Weights of a small transformer language model.
Architecture: RMSNorm after each block, rotary positions, no biases in attention or MLP.
MLP neurons of a small language model. Each row is named by its layer, matrix (gate and up: input weights) and neuron, and shows model dimensions 80-175. Each number is 50 + 12 x the weight over its row's rms, rounded and kept within 0 to 99. A neuron's up and down rows have the sign that makes its largest values positive.
After each neuron's rows, "fires after" lists the tokens most often just before its 100 highest values on Wikipedia text that the model never trained on.

L3.gate192:50 46 37 47 58 49 61 69 49 67 35 48 32 57 49 54 42 69 39 53 76 65 51 47 55 60 51 64 45 20 54 43 48 38 63 77 68 55 35 58 45 78 48 53 53 76 45 51 30 48 58 50 51 50 47 29 70 37 25 58 57 46 59 52 18 30 45 55 41 44 28 36 63 55 43 54 43 45 51 39 46 45 76 71 48 61 34 61 52 38 30 45 56 60 55 48
L3.up192:60 69 74 47 46 61 59 43 50 60 28 61 52 47 52 70 72 38 29 34 46 72 68 41 64 63 66 59 50 75 54 47 44 28 54 73 43 66 63 38 63 41 30 27 49 61 56 66 46 64 67 43 46 52 51 35 47 36 48 32 50 41 44 42 62 48 45 52 68 51 35 58 56 46 46 48 48 59 79 30 45 49 52 33 55 55 55 28 52 52 38 61 50 67 59 48
fires after: " S", " M", " km", " m", "m", " h"

L5.gate333:40 60 57 61 68 66 37 27 74 45 43 58 46 55 54 41 74 50 45 50 37 60 42 35 49 40 45 63 68 42 41 35 63 44 33 61 27 48 36 60 40 74 65 67 61 53 53 67 33 48 40 45 55 51 51 26 50 39 29 53 84 33 58 40 39 55 57 54 32 59 51 52 63 68 45 47 68 35 71 61 58 25 50 53 73 21 37 50 61 28 64 53 41 32 36 57
L5.up333:55 44 52 46 79 63 60 63 23 61 52 70 37 48 57 55 55 80 55 43 42 53 49 55 72 42 54 35 77 55 24 45 58 50 64 63 49 59 52 40 54 59 43 47 42 60 54 63 34 40 51 42 42 25 45 47 59 74 55 61 38 59 54 42 54 45 46 49 84 34 43 61 51 53 50 57 28 69 61 34 38 43 50 50 31 55 56 56 39 59 22 39 47 49 38 47
fires after: "\n\n", ".\n\n", " |\n\n", "==\n", "==\n\n"

L3.gate186:58 71 33 59 54 55 55 28 28 52 57 42 72 36 52 55 36 52 57 40 30 29 49 40 59 31 39 59 35 53 40 69 62 33 41 73 47 41 40 48 54 51 56 28 57 49 49 76 41 68 35 28 54 51 27 53 23 61 35 60 50 57 49 56 41 70 64 55 60 43 65 43 45 19 56 46 33 54 43 59 70 68 33 48 43 44 41 53 59 43 58 48 38 56 44 55
L3.up186:68 46 42 40 80 53 37 34 60 24 67 39 49 60 50 62 45 48 74 44 45 64 39 53 28 31 25 51 41 50 44 49 71 45 28 39 60 36 49 47 55 57 48 39 50 54 52 57 58 39 30 41 48 48 55 55 64 51 42 47 57 38 55 57 50 39 54 31 51 41 45 53 47 47 34 31 54 54 34 38 39 62 78 74 47 57 31 29 50 46 38 55 46 32 53 58
fires after: "9", "1", "8"

L3.gate144:43 51 38 57 59 59 49 36 36 41 31 52 43 50 33 56 46 11 34 52 57 56 14 52 53 60 43 64 51 44 51 49 54 35 39 58 49 76 53 53 51 47 69 46 32 52 37 68 29 45 45 51 63 42 36 48 54 31 60 42 17 50 50 75 71 55 61 56 44 54 68 50 56 33 25 70 57 48 25 36 63 31 45 62 57 54 51 58 45 58 31 47 65 73 38 46
L3.up144:49 70 47 67 37 62 57 30 54 63 24 55 58 46 51 67 50 62 47 70 60 54 47 39 57 41 57 72 48 29 37 40 53 60 57 60 60 73 71 37 36 39 42 31 33 50 34 35 49 51 39 33 68 62 52 88 50 64 28 37 64 56 31 50 40 67 49 66 22 61 53 38 59 50 59 45 48 48 41 36 67 52 57 51 44 59 48 54 48 66 47 36 46 55 35 47
fires after: " the", ",", " an", " a", " |", ":"

L5.gate453:46 56 50 57 56 43 44 18 42 60 67 36 56 42 54 36 58 34 42 61 37 37 54 60 88 57 56 45 63 50 39 53 52 66 39 40 59 40 59 63 60 33 32 48 49 76 29 59 48 49 65 52 36 55 45 44 44 34 57 59 75 34 55 46 41 64 52 29 38 58 58 67 58 58 60 57 46 51 52 49 32 52 34 44 75 49 65 57 34 45 52 60 50 71 41 28
L5.up453:67 50 51 43 53 67 40 45 33 46 45 52 53 49 53 50 45 37 31 50 26 51 60 69 82 60 62 55 52 58 54 52 46 75 59 47 62 47 45 61 75 55 53 72 61 51 44 42 57 52 80 33 60 57 33 55 50 21 54 47 45 45 57 50 30 71 59 38 48 44 72 42 51 48 48 39 29 58 78 51 41 49 52 37 63 49 44 57 49 46 37 48 50 72 40 51
fires after: ",", ":", " of", "z", " in", "-"

L5.gate346:41 45 49 52 42 54 46 67 50 62 42 63 49 68 64 44 39 64 38 62 62 50 44 13 64 40 57 60 45 59 37 55 52 41 52 35 71 57 69 57 89 47 35 53 74 41 35 69 27 55 59 66 38 56 69 45 42 38 39 49 49 29 43 52 36 75 29 60 49 42 35 30 60 42 50 50 48 50 31 30 51 52 70 46 32 61 75 55 48 74 41 30 39 45 56 60
L5.up346:23 30 43 63 61 46 64 17 54 46 43 62 56 46 61 59 69 43 59 63 37 61 63 41 75 36 68 41 41 51 52 53 57 40 30 37 52 51 44 38 50 61 62 56 43 31 58 56 46 41 61 52 35 73 29 42 50 67 42 52 43 37 64 39 38 60 56 34 45 39 55 22 51 20 53 37 46 56 34 72 45 55 52 45 56 53 57 55 44 59 56 46 66 44 64 59
fires after: " J", " V", " a", " and", " C", " H"

L5.gate101:37 37 32 75 53 46 36 43 31 50 43 25 40 46 41 66 37 28 63 29 48 51 25 46 59 72 45 52 48 36 53 52 68 50 38 50 68 56 43 42 41 64 52 60 45 50 48 60 50 47 41 56 43 99 57 38 32 50 74 56 43 39 44 43 50 52 49 32 52 50 38 47 69 68 48 59 33 52 61 43 50 52 65 58 34 72 53 52 53 56 60 37 58 44 54 45
L5.up101:69 60 50 54 49 64 50 72 48 58 67 61 49 55 55 44 29 40 37 69 64 49 73 62 61 40 64 49 48 62 75 39 28 53 50 74 30 41 65 47 41 57 40 35 52 31 39 30 54 51 72 36 34 52 46 48 47 36 73 48 36 64 59 75 68 36 44 50 39 63 35 44 78 52 57 45 37 54 75 58 61 61 56 63 59 77 33 58 52 43 41 79 47 48 43 50
fires after: "7", "6", "2", "5", "4", "8"

L5.gate155:44 41 57 43 69 33 41 51 45 42 48 37 68 40 72 61 46 47 32 44 45 45 65 45 31 52 54 65 46 40 61 39 39 28 57 54 56 67 51 58 36 56 27 33 31 56 37 62 72 56 59 62 42 29 41 51 66 58 58 43 64 38 62 69 55 25 77 47 63 63 48 43 48 47 50 45 41 38 60 79 52 42 63 60 55 45 52 48 62 57 61 63 46 61 27 43
L5.up155:58 50 49 59 58 62 72 48 26 44 46 41 44 47 39 37 56 35 36 64 42 37 76 68 24 30 56 43 49 61 37 46 32 48 48 68 53 48 38 48 42 59 60 56 70 57 50 37 49 60 32 40 58 10 52 53 49 63 46 33 44 42 35 57 50 56 46 52 55 49 84 56 48 69 42 52 63 43 41 51 51 44 32 50 41 61 58 53 53 43 53 37 72 44 53 61
fires after: "0", "1", "2", ";", " —;"

L7.gate319:39 64 56 39 54 53 53 58 54 54 41 50 44 47 60 48 34 44 44 63 73 28 66 60 55 49 29 56 63 56 47 49 59 49 34 60 24 46 55 75 68 65 37 34 43 62 36 44 70 51 68 41 35 51 44 49 60 50 40 56 58 56 51 55 48 49 50 49 53 22 31 49 48 44 51 52 28 48 37 27 48 62 46 62 61 44 43 41 51 57 45 51 54 53 64 52
L7.up319:43 47 34 62 39 46 34 54 63 49 40 54 59 68 78 45 53 34 61 61 48 51 68 41 51 67 37 28 53 70 56 60 52 47 58 46 62 50 48 41 47 51 54 53 18 34 41 61 71 55 11 36 39 62 47 61 44 37 46 45 42 51 48 61 52 60 58 67 51 44 55 36 57 47 58 46 52 40 38 50 68 69 55 49 46 72 47 70 60 38 60 54 37 53 80 40
fires after: " (", "\n", "-", ".\n\n", " Al", " \""

L5.gate454:53 62 56 38 56 52 59 40 57 47 61 38 85 65 43 58 78 49 45 52 44 47 59 61 39 64 46 42 46 54 42 54 72 31 41 61 48 43 75 60 60 55 48 34 39 43 42 26 49 51 34 62 46 45 38 35 36 47 39 55 44 52 42 32 59 39 30 25 43 41 57 44 52 20 55 39 55 61 48 35 44 53 52 48 44 51 36 37 63 65 66 53 47 42 49 45
L5.up454:52 43 66 51 69 50 45 57 47 55 64 28 36 44 40 53 67 55 26 40 61 63 69 15 32 73 41 59 48 41 61 48 76 55 49 56 48 50 48 32 53 57 40 38 54 51 76 24 80 56 43 52 41 37 47 33 56 55 56 34 56 60 48 41 32 46 33 72 38 51 61 55 72 53 34 32 37 54 55 54 50 51 36 41 68 49 51 16 41 40 61 39 59 47 58 45
fires after: "0", "2", "–", ",", "1", "7"

L2.gate395:62 54 50 42 63 75 48 42 70 60 44 53 63 60 33 61 55 61 55 48 49 63 48 41 43 46 66 67 72 55 47 53 58 34 51 43 27 42 68 41 36 60 49 64 51 44 59 53 55 56 45 52 40 45 43 33 56 49 25 54 72 44 43 69 69 59 47 42 49 59 61 45 53 58 39 48 43 67 57 70 35 42 47 60 63 50 49 34 46 33 53 28 38 49 48 51
L2.up395:56 44 57 49 33 59 33 51 59 67 30 64 66 51 59 40 56 55 45 42 38 55 34 61 55 44 49 55 37 39 38 52 71 54 47 29 31 39 60 65 47 68 56 65 34 62 43 24 23 85 45 45 56 55 65 45 51 61 37 49 63 60 43 55 49 59 64 49 59 43 54 30 45 44 50 77 11 55 28 62 24 43 52 41 36 40 57 48 48 49 64 41 45 41 57 63
fires after: "-", "|", "ro", " c", " re", " epis"

L3.gate302:38 45 56 51 50 57 37 46 54 33 36 40 42 30 36 72 42 65 26 56 34 64 47 53 40 52 49 48 45 39 47 68 53 34 33 44 35 63 59 80 64 42 48 58 58 47 43 58 78 44 63 59 57 56 50 64 38 67 49 25 32 40 61 68 41 41 45 51 46 52 33 30 38 81 21 83 44 36 36 45 42 35 25 49 44 34 61 46 53 49 48 67 63 46 63 48
L3.up302:42 34 43 48 49 35 30 65 44 56 45 53 49 28 31 43 56 80 40 59 57 43 42 30 53 35 50 54 44 50 74 45 59 59 31 52 44 75 35 56 73 50 73 51 44 49 45 52 63 43 35 61 44 50 57 41 49 64 49 42 66 72 37 60 35 42 51 53 35 54 52 39 62 37 59 43 44 34 29 39 60 48 55 38 48 62 60 58 54 34 60 71 37 48 52 31
fires after: ",", " and", "),"

L3.gate491:69 49 44 60 49 59 57 35 48 67 24 33 48 42 75 58 55 51 55 45 40 62 57 62 42 71 53 46 61 52 52 66 52 60 35 42 53 63 38 47 43 28 43 42 27 50 38 44 51 54 44 59 39 71 52 61 44 28 50 44 57 55 26 49 60 43 55 71 32 60 42 60 38 53 50 35 30 57 66 58 46 52 33 68 42 52 32 35 47 35 52 73 44 47 27 40
L3.up491:47 47 38 64 45 45 61 44 52 54 43 46 60 40 49 33 65 47 30 58 75 44 52 44 48 52 41 34 60 50 41 65 66 49 52 57 36 50 78 51 63 71 47 50 39 43 47 49 59 50 65 53 56 59 32 57 42 66 51 32 54 69 86 57 49 45 65 53 55 58 63 42 56 44 40 57 34 42 23 60 62 26 53 46 60 25 44 64 48 42 49 44 62 38 55 54
fires after: " (", "-", "|", " requ"

L3.gate209:60 47 64 63 50 65 41 48 48 29 88 37 64 46 39 39 44 52 51 55 46 56 57 50 55 29 50 44 55 73 47 64 55 32 70 58 46 52 47 47 38 67 59 33 53 51 47 61 60 63 36 45 68 53 37 44 40 49 42 29 47 56 59 67 43 41 47 38 37 46 52 60 48 38 60 50 55 43 27 38 38 47 39 50 50 55 68 60 44 58 56 65 39 49 54 42
L3.up209:51 39 29 57 44 30 45 35 51 11 50 57 36 55 50 49 60 44 56 50 46 54 51 27 50 45 48 38 85 29 61 52 67 51 50 49 57 41 55 42 49 48 47 56 40 69 56 63 44 46 48 53 47 65 34 29 44 60 76 53 41 77 54 67 56 29 42 37 57 33 53 44 84 25 65 53 39 40 49 57 53 39 45 50 34 43 55 60 59 68 65 40 47 47 48 27
fires after: ".\n\n", "==", "===", "\n\n", " \"", " ("

L2.gate271:47 45 57 45 55 46 46 52 71 40 38 53 54 46 40 37 47 52 38 48 52 28 72 50 62 33 36 56 62 55 46 58 77 65 58 46 45 61 34 60 31 36 67 66 51 38 38 88 52 51 65 44 63 41 39 52 64 47 48 53 75 51 59 34 28 35 20 29 55 39 27 36 36 45 51 46 71 37 34 41 51 54 49 57 57 57 35 45 39 29 63 45 37 51 50 65
L2.up271:54 65 48 31 35 52 53 71 50 49 50 34 61 46 50 54 44 56 42 43 57 48 75 52 47 45 67 45 55 40 46 52 55 79 53 39 49 64 51 29 35 64 47 31 47 72 53 29 52 61 37 46 32 39 62 57 43 50 59 48 47 52 61 59 50 54 51 43 39 59 57 47 71 61 55 65 33 77 70 49 64 48 64 51 49 43 80 59 48 48 64 27 38 48 37 47
fires after: " |\n\n", ".\n\n", "\n\n", "==\n\n"

L5.gate19:52 48 32 40 66 52 60 60 35 45 59 49 48 68 68 36 43 53 38 53 21 78 78 48 20 54 43 53 47 57 69 32 37 50 69 55 49 39 52 46 52 45 56 34 33 54 45 46 57 61 48 50 39 58 44 77 42 53 55 72 56 32 47 49 42 51 54 73 62 45 59 34 35 38 50 52 34 63 59 50 58 58 59 40 57 39 52 35 79 62 52 26 38 55 42 60
L5.up19:68 30 29 42 51 68 31 27 44 40 58 65 43 56 49 49 64 57 30 57 58 42 52 46 31 46 50 41 51 52 47 68 45 55 38 54 48 31 47 54 66 53 63 60 69 42 65 49 48 42 27 45 47 49 54 52 52 52 54 35 72 45 43 42 60 50 70 64 41 47 63 40 53 39 30 58 48 65 56 49 57 62 54 48 48 45 57 32 63 53 54 45 67 60 56 36
fires after: "1", "0", "2", "4", "3", "9"

L7.gate295:48 45 46 29 37 64 55 46 45 38 32 40 56 58 80 59 32 52 57 54 48 52 59 23 53 49 55 42 56 65 68 64 66 61 44 48 40 41 74 63 54 61 40 77 31 46 39 49 70 62 44 41 38 44 47 36 60 58 28 66 54 73 38 67 55 83 39 68 40 71 54 39 44 40 39 44 46 40 62 65 30 58 48 45 62 64 68 64 57 55 48 54 45 41 43 61
L7.up295:52 21 49 37 62 66 39 67 43 68 40 48 71 47 56 52 52 62 41 57 71 43 31 48 32 43 60 43 61 51 55 50 76 50 55 28 57 77 52 48 66 48 48 63 53 48 39 47 62 50 47 44 53 64 64 44 47 53 56 53 50 68 30 59 53 44 62 55 54 23 48 35 39 61 64 60 54 45 46 69 59 52 55 49 46 57 25 34 58 36 44 37 55 40 67 54
fires after: " to", ",", " C", " and", " L", " of"

L9.gate328:33 31 53 48 53 37 48 50 66 70 29 38 20 72 75 52 60 33 39 57 62 63 42 51 36 40 63 48 67 38 43 62 41 52 44 67 56 42 43 78 28 56 56 64 60 65 58 57 38 36 38 59 37 42 42 47 74 47 33 52 59 73 48 53 47 35 56 56 51 44 51 51 40 37 56 50 45 70 54 40 46 55 56 55 46 60 51 64 53 48 29 39 63 33 63 24
L9.up328:68 55 55 52 67 48 32 60 73 65 55 63 49 53 54 55 52 54 57 61 41 31 70 38 49 38 37 64 59 55 48 49 78 52 58 33 50 43 50 25 68 75 60 58 59 72 47 48 42 32 45 35 59 29 45 41 63 48 45 50 62 47 45 40 54 20 62 40 41 40 54 62 39 50 51 61 51 60 61 54 50 44 46 54 44 42 42 43 37 37 66 37 47 52 39 43
fires after: "9", "–", "0", " El", " K", " "

L7.gate134:49 48 34 61 32 44 25 59 45 59 68 75 55 63 54 47 54 55 48 73 56 48 57 43 55 63 40 53 67 38 49 47 51 56 29 60 50 36 28 51 55 68 34 66 33 49 46 48 45 61 39 48 57 51 35 54 52 49 39 31 51 57 48 29 42 58 41 55 45 65 35 43 61 65 41 35 44 69 67 43 41 46 58 42 38 71 61 74 85 42 57 28 65 49 51 87
L7.up134:71 53 49 47 43 51 70 48 61 44 32 55 55 68 52 64 52 52 28 41 49 36 52 53 58 64 63 27 44 50 36 46 39 50 61 58 55 23 47 46 56 43 41 58 55 60 53 55 59 25 42 55 43 62 64 48 35 46 57 42 45 54 53 69 56 51 57 32 47 34 56 57 50 70 38 46 38 54 49 50 57 55 71 50 45 52 42 70 75 72 58 38 64 73 57 68
fires after: "0", "9", "4", "6", "3"

L5.gate401:69 89 49 49 46 47 48 43 63 63 50 85 64 38 60 40 46 54 48 45 61 41 44 42 48 60 69 59 60 75 54 53 58 58 68 04 43 32 58 65 40 52 29 52 58 50 52 40 49 51 37 47 50 32 44 33 29 55 42 39 51 30 47 19 54 39 61 39 60 49 40 59 53 56 43 56 47 72 57 63 32 59 54 43 58 44 66 27 50 68 53 51 54 37 55 63
L5.up401:51 50 53 67 65 38 66 43 53 54 58 40 45 45 44 53 87 37 55 61 41 47 43 45 45 37 38 37 40 57 39 65 55 56 52 45 49 33 34 43 32 38 60 70 40 61 47 56 59 52 48 51 49 69 50 38 48 41 57 41 55 31 49 60 30 66 63 50 70 62 41 59 47 44 78 49 68 65 67 51 52 31 61 54 71 38 72 39 35 50 63 48 51 53 29 69
fires after: " F", " K", " B", " S", " V", " J"

L3.gate422:41 78 70 63 48 63 35 33 42 71 32 52 68 50 56 55 44 29 56 29 62 39 60 61 55 36 56 50 33 49 52 58 45 58 53 59 59 57 37 52 50 83 72 32 48 29 56 51 48 39 41 44 60 50 46 57 63 41 24 50 30 37 52 61 48 52 50 57 43 41 57 63 55 64 55 56 71 57 60 55 48 52 62 54 53 40 76 41 31 68 70 49 52 38 45 49
L3.up422:48 77 42 58 60 49 42 29 60 37 45 43 35 61 66 31 46 46 40 61 34 61 37 48 32 45 43 45 58 34 39 40 49 35 33 76 49 45 41 65 41 52 58 53 53 61 35 59 26 73 54 56 48 51 33 42 42 57 57 56 51 45 43 30 43 61 42 60 37 50 44 70 59 40 38 26 61 45 37 36 50 68 44 61 27 35 48 64 48 66 64 25 40 52 50 35
fires after: " the", "==", "===", " a", " The", " of"

L7.gate490:31 33 53 31 46 48 40 51 55 57 46 40 44 60 44 49 47 32 44 50 44 58 41 48 41 52 61 76 57 49 54 65 62 19 51 62 39 35 37 58 75 68 40 66 33 50 55 58 44 16 45 22 36 58 46 82 43 60 32 55 50 53 42 59 50 40 51 46 57 26 42 42 37 63 37 46 23 44 52 43 33 39 52 39 29 45 55 55 59 38 46 44 36 39 62 32
L7.up490:44 56 48 49 48 36 49 53 62 66 60 46 45 71 58 39 57 55 48 41 34 22 68 44 64 51 62 54 28 61 49 73 54 36 50 52 31 63 45 45 41 49 36 37 50 45 49 43 50 53 55 50 41 44 50 62 56 60 48 31 49 68 42 59 38 44 60 42 47 51 51 43 51 16 40 50 46 37 43 53 59 39 53 58 60 67 57 20 33 51 49 44 55 48 45 38
fires after: " of", " V", " by", " the", " M", ","

L5.gate472:50 62 36 40 51 69 67 38 55 22 39 31 54 39 68 54 54 45 50 44 62 53 54 49 65 48 65 52 68 41 69 47 48 55 62 68 42 46 31 61 60 58 47 32 57 32 40 29 39 65 42 75 47 56 51 66 34 55 66 31 54 44 58 67 58 44 40 43 31 62 57 64 23 27 52 52 28 52 69 49 65 55 36 57 69 62 44 73 37 44 39 52 40 37 79 43
L5.up472:44 66 32 42 43 49 58 24 62 50 45 47 40 39 37 51 41 56 44 61 71 51 48 48 39 58 69 38 41 51 49 37 46 26 45 38 58 50 65 64 64 38 55 51 22 45 44 54 48 46 39 66 44 47 42 49 42 54 49 20 50 46 56 77 53 51 51 31 30 57 70 60 43 58 69 39 33 54 41 58 34 30 78 45 49 64 52 65 49 38 51 41 41 51 52 37
fires after: ",", " |", " the", "-"

L2.gate401:37 43 29 56 71 51 44 57 62 29 55 54 72 29 58 41 68 62 63 57 48 35 35 53 47 71 57 48 47 69 46 64 59 25 86 47 45 49 54 43 53 54 30 69 51 47 44 46 40 54 83 60 28 42 44 45 63 23 41 53 61 53 48 22 38 39 71 67 44 52 62 63 37 43 60 68 56 66 53 26 36 62 61 55 35 71 43 41 54 50 51 72 37 39 58 51
L2.up401:53 60 68 36 38 35 49 48 62 56 56 54 43 22 55 61 60 74 18 54 38 53 45 27 64 40 43 55 59 33 44 49 55 54 70 44 41 40 38 60 50 51 35 64 38 47 26 54 38 56 37 61 57 47 13 32 56 46 45 69 53 45 39 54 37 37 50 32 64 42 46 60 53 51 43 55 38 38 52 56 35 46 72 47 43 52 39 38 54 61 63 36 43 38 55 43
fires after: " F", "|", "-", " b", " B"

L7.gate434:51 53 46 68 61 49 40 41 39 52 32 62 34 51 54 55 47 60 45 59 53 28 33 33 50 59 55 63 55 60 55 74 48 59 54 75 56 31 41 55 37 56 45 50 42 50 41 70 55 51 51 50 60 55 45 64 25 43 88 56 43 49 36 51 41 63 39 60 39 56 58 69 54 61 48 54 43 57 42 48 63 62 61 54 43 46 51 46 47 69 39 49 43 29 42 42
L7.up434:50 59 50 39 45 61 27 57 56 28 48 62 54 48 68 34 40 36 87 66 22 60 54 55 36 47 51 64 42 54 38 38 62 64 45 53 58 65 62 64 41 51 52 55 38 56 76 38 32 55 30 69 65 62 43 60 41 62 74 30 47 35 51 45 58 56 38 59 53 38 50 52 53 64 55 56 73 29 52 46 65 56 36 30 77 53 31 54 49 60 54 50 33 59 58 49
fires after: " ", " |"

L7.gate382:48 50 53 39 28 56 48 27 60 69 44 58 37 56 48 49 66 42 40 63 62 45 64 40 63 40 47 34 47 43 36 57 52 55 50 49 41 38 42 51 62 49 31 48 55 34 43 52 45 39 40 44 37 53 57 39 52 55 63 60 59 37 52 54 51 62 50 38 50 45 59 54 24 71 86 49 61 54 62 46 65 50 46 59 62 48 31 28 56 69 45 44 35 52 56 37
L7.up382:61 48 71 26 65 72 37 64 43 69 91 31 35 63 50 40 41 63 64 59 43 61 62 53 47 44 32 53 46 65 41 32 68 72 56 32 52 18 20 39 56 59 64 68 62 23 39 59 50 47 38 71 54 53 51 52 30 41 39 35 62 34 51 44 30 66 54 47 55 68 47 40 65 46 76 60 44 40 51 60 61 40 39 46 49 64 41 59 41 37 49 62 56 46 33 45
fires after: " |", " P", " T", " t", " S"

L3.gate65:34 42 52 76 57 33 47 40 54 46 50 55 57 74 58 54 58 51 58 69 57 63 46 46 33 46 28 50 80 53 31 73 79 58 19 44 35 25 43 42 48 66 42 52 38 65 47 41 63 39 36 63 62 39 57 56 51 38 41 45 43 50 57 53 33 68 74 42 52 31 47 46 31 55 36 61 53 79 50 70 59 60 45 50 40 44 56 41 64 54 44 35 52 55 63 73
L3.up65:52 41 69 52 71 43 36 28 42 27 66 36 61 48 54 46 52 69 54 57 60 24 43 35 56 43 43 71 61 57 44 39 52 54 48 70 54 47 62 50 59 27 34 48 51 55 61 24 49 48 46 54 41 27 57 60 60 53 31 62 26 54 49 71 51 49 63 52 40 31 33 58 59 54 53 56 48 51 69 49 40 49 43 36 46 33 38 47 81 49 65 54 75 46 62 36
fires after: "1", "2", "9"

L9.gate312:51 59 47 73 49 21 48 34 51 56 38 50 41 52 63 37 53 49 36 13 40 50 46 43 59 61 40 47 61 51 64 64 61 54 66 65 55 64 43 61 36 64 55 48 65 62 34 55 70 59 64 40 48 27 70 47 47 44 56 32 63 53 29 53 64 48 59 11 51 35 61 57 56 62 28 53 56 38 35 58 52 56 39 53 62 65 51 44 63 39 51 74 43 48 47 59
L9.up312:76 64 33 47 61 41 82 56 44 33 62 44 49 63 58 38 46 44 43 39 37 64 36 44 64 42 37 35 57 55 52 48 20 70 48 51 52 72 45 53 60 64 44 26 38 31 49 40 38 54 49 40 39 43 41 58 57 55 55 68 40 34 53 68 55 36 47 35 65 53 44 31 49 50 50 28 68 46 36 49 54 51 58 64 14 68 27 47 54 73 60 67 35 59 54 52
fires after: "9", "1", "2", "6", "8", "0"

L2.gate256:72 37 40 42 65 64 41 39 59 38 55 42 57 58 42 47 57 53 31 49 60 45 55 63 52 67 49 25 58 59 44 61 53 37 53 53 25 59 49 63 54 54 53 63 41 49 52 40 56 40 59 53 56 51 24 64 35 67 38 70 58 57 43 63 55 58 52 32 56 43 29 48 49 47 50 49 69 48 71 39 41 56 47 53 41 51 65 58 51 72 39 58 45 60 68 59
L2.up256:48 38 58 13 33 61 54 57 46 25 45 47 39 48 47 38 57 56 39 44 42 39 40 75 54 32 55 49 79 50 58 56 43 46 59 57 44 62 44 58 33 63 45 42 29 30 59 36 49 55 45 55 50 52 46 61 52 43 37 32 46 38 60 55 32 62 33 47 50 30 59 65 68 74 46 37 40 43 64 50 49 49 51 63 41 36 58 26 67 60 40 54 52 44 34 51
fires after: " (", ".\n\n", " \"", "\n\n", ")\n\n", "-"

L5.gate125:51 38 46 44 57 43 78 45 31 44 30 52 45 47 63 12 47 47 60 72 53 35 45 33 70 31 66 62 50 52 59 54 58 62 43 35 47 36 52 52 48 55 27 47 33 37 39 41 48 26 46 70 49 35 65 57 51 60 59 60 37 70 54 55 62 55 53 57 38 45 55 17 43 49 38 65 42 59 44 50 15 34 76 37 53 63 60 32 40 63 76 30 58 33 60 40
L5.up125:45 35 69 69 71 52 67 74 46 64 72 51 26 53 65 38 56 40 57 38 61 53 42 49 57 43 55 52 51 65 47 59 40 33 49 71 63 46 30 19 48 66 55 41 42 48 63 28 70 52 45 56 61 58 44 63 58 44 47 60 57 39 52 63 43 32 51 46 39 58 65 65 41 73 61 56 48 46 53 58 63 36 50 61 34 43 45 33 32 58 37 43 52 53 46 46
fires after: " ", " ."

L3.gate121:42 44 57 45 48 49 24 36 34 36 64 63 42 67 60 36 53 38 65 52 29 46 71 65 68 62 54 61 53 55 56 65 45 57 48 67 60 47 38 44 51 54 67 68 68 60 34 34 30 70 51 57 43 54 48 84 44 41 57 44 56 45 33 33 48 52 63 61 56 46 50 49 47 53 55 60 32 51 56 54 63 36 61 49 69 51 62 58 53 54 51 38 34 41 63 57
L3.up121:62 50 56 50 50 30 23 22 22 54 54 40 54 76 56 49 26 56 61 42 42 46 79 38 60 42 61 55 54 61 48 36 42 54 53 52 67 47 67 60 34 61 47 63 39 73 30 50 52 77 50 49 79 67 49 57 57 51 48 43 37 42 55 60 51 69 55 57 44 55 43 33 55 48 56 39 33 40 52 41 41 33 62 39 57 60 47 59 62 50 36 33 40 43 53 59
fires after: " |", "|", "-", ":", ";", " \""

L5.gate18:56 35 59 31 74 57 33 44 59 50 51 48 47 61 55 53 62 57 28 40 54 55 68 31 54 61 58 43 47 53 53 65 49 62 48 52 51 62 49 68 48 67 38 71 32 70 42 47 55 38 67 56 59 49 18 69 55 42 51 56 56 47 60 31 25 43 52 50 37 64 30 48 53 53 46 50 40 40 42 51 34 42 55 66 33 51 46 57 42 51 47 50 50 47 65 69
L5.up18:45 53 63 47 39 57 71 48 41 55 64 53 34 54 45 53 58 54 27 59 65 65 54 47 44 75 48 53 38 53 40 53 58 70 30 42 57 58 58 49 31 57 43 38 37 75 52 49 62 42 49 31 32 55 48 61 61 48 52 33 62 46 56 45 20 63 50 57 44 36 32 37 59 33 72 64 48 51 40 45 42 48 41 64 47 64 48 57 71 39 56 69 51 42 49 46
fires after: ".\n\n", " km"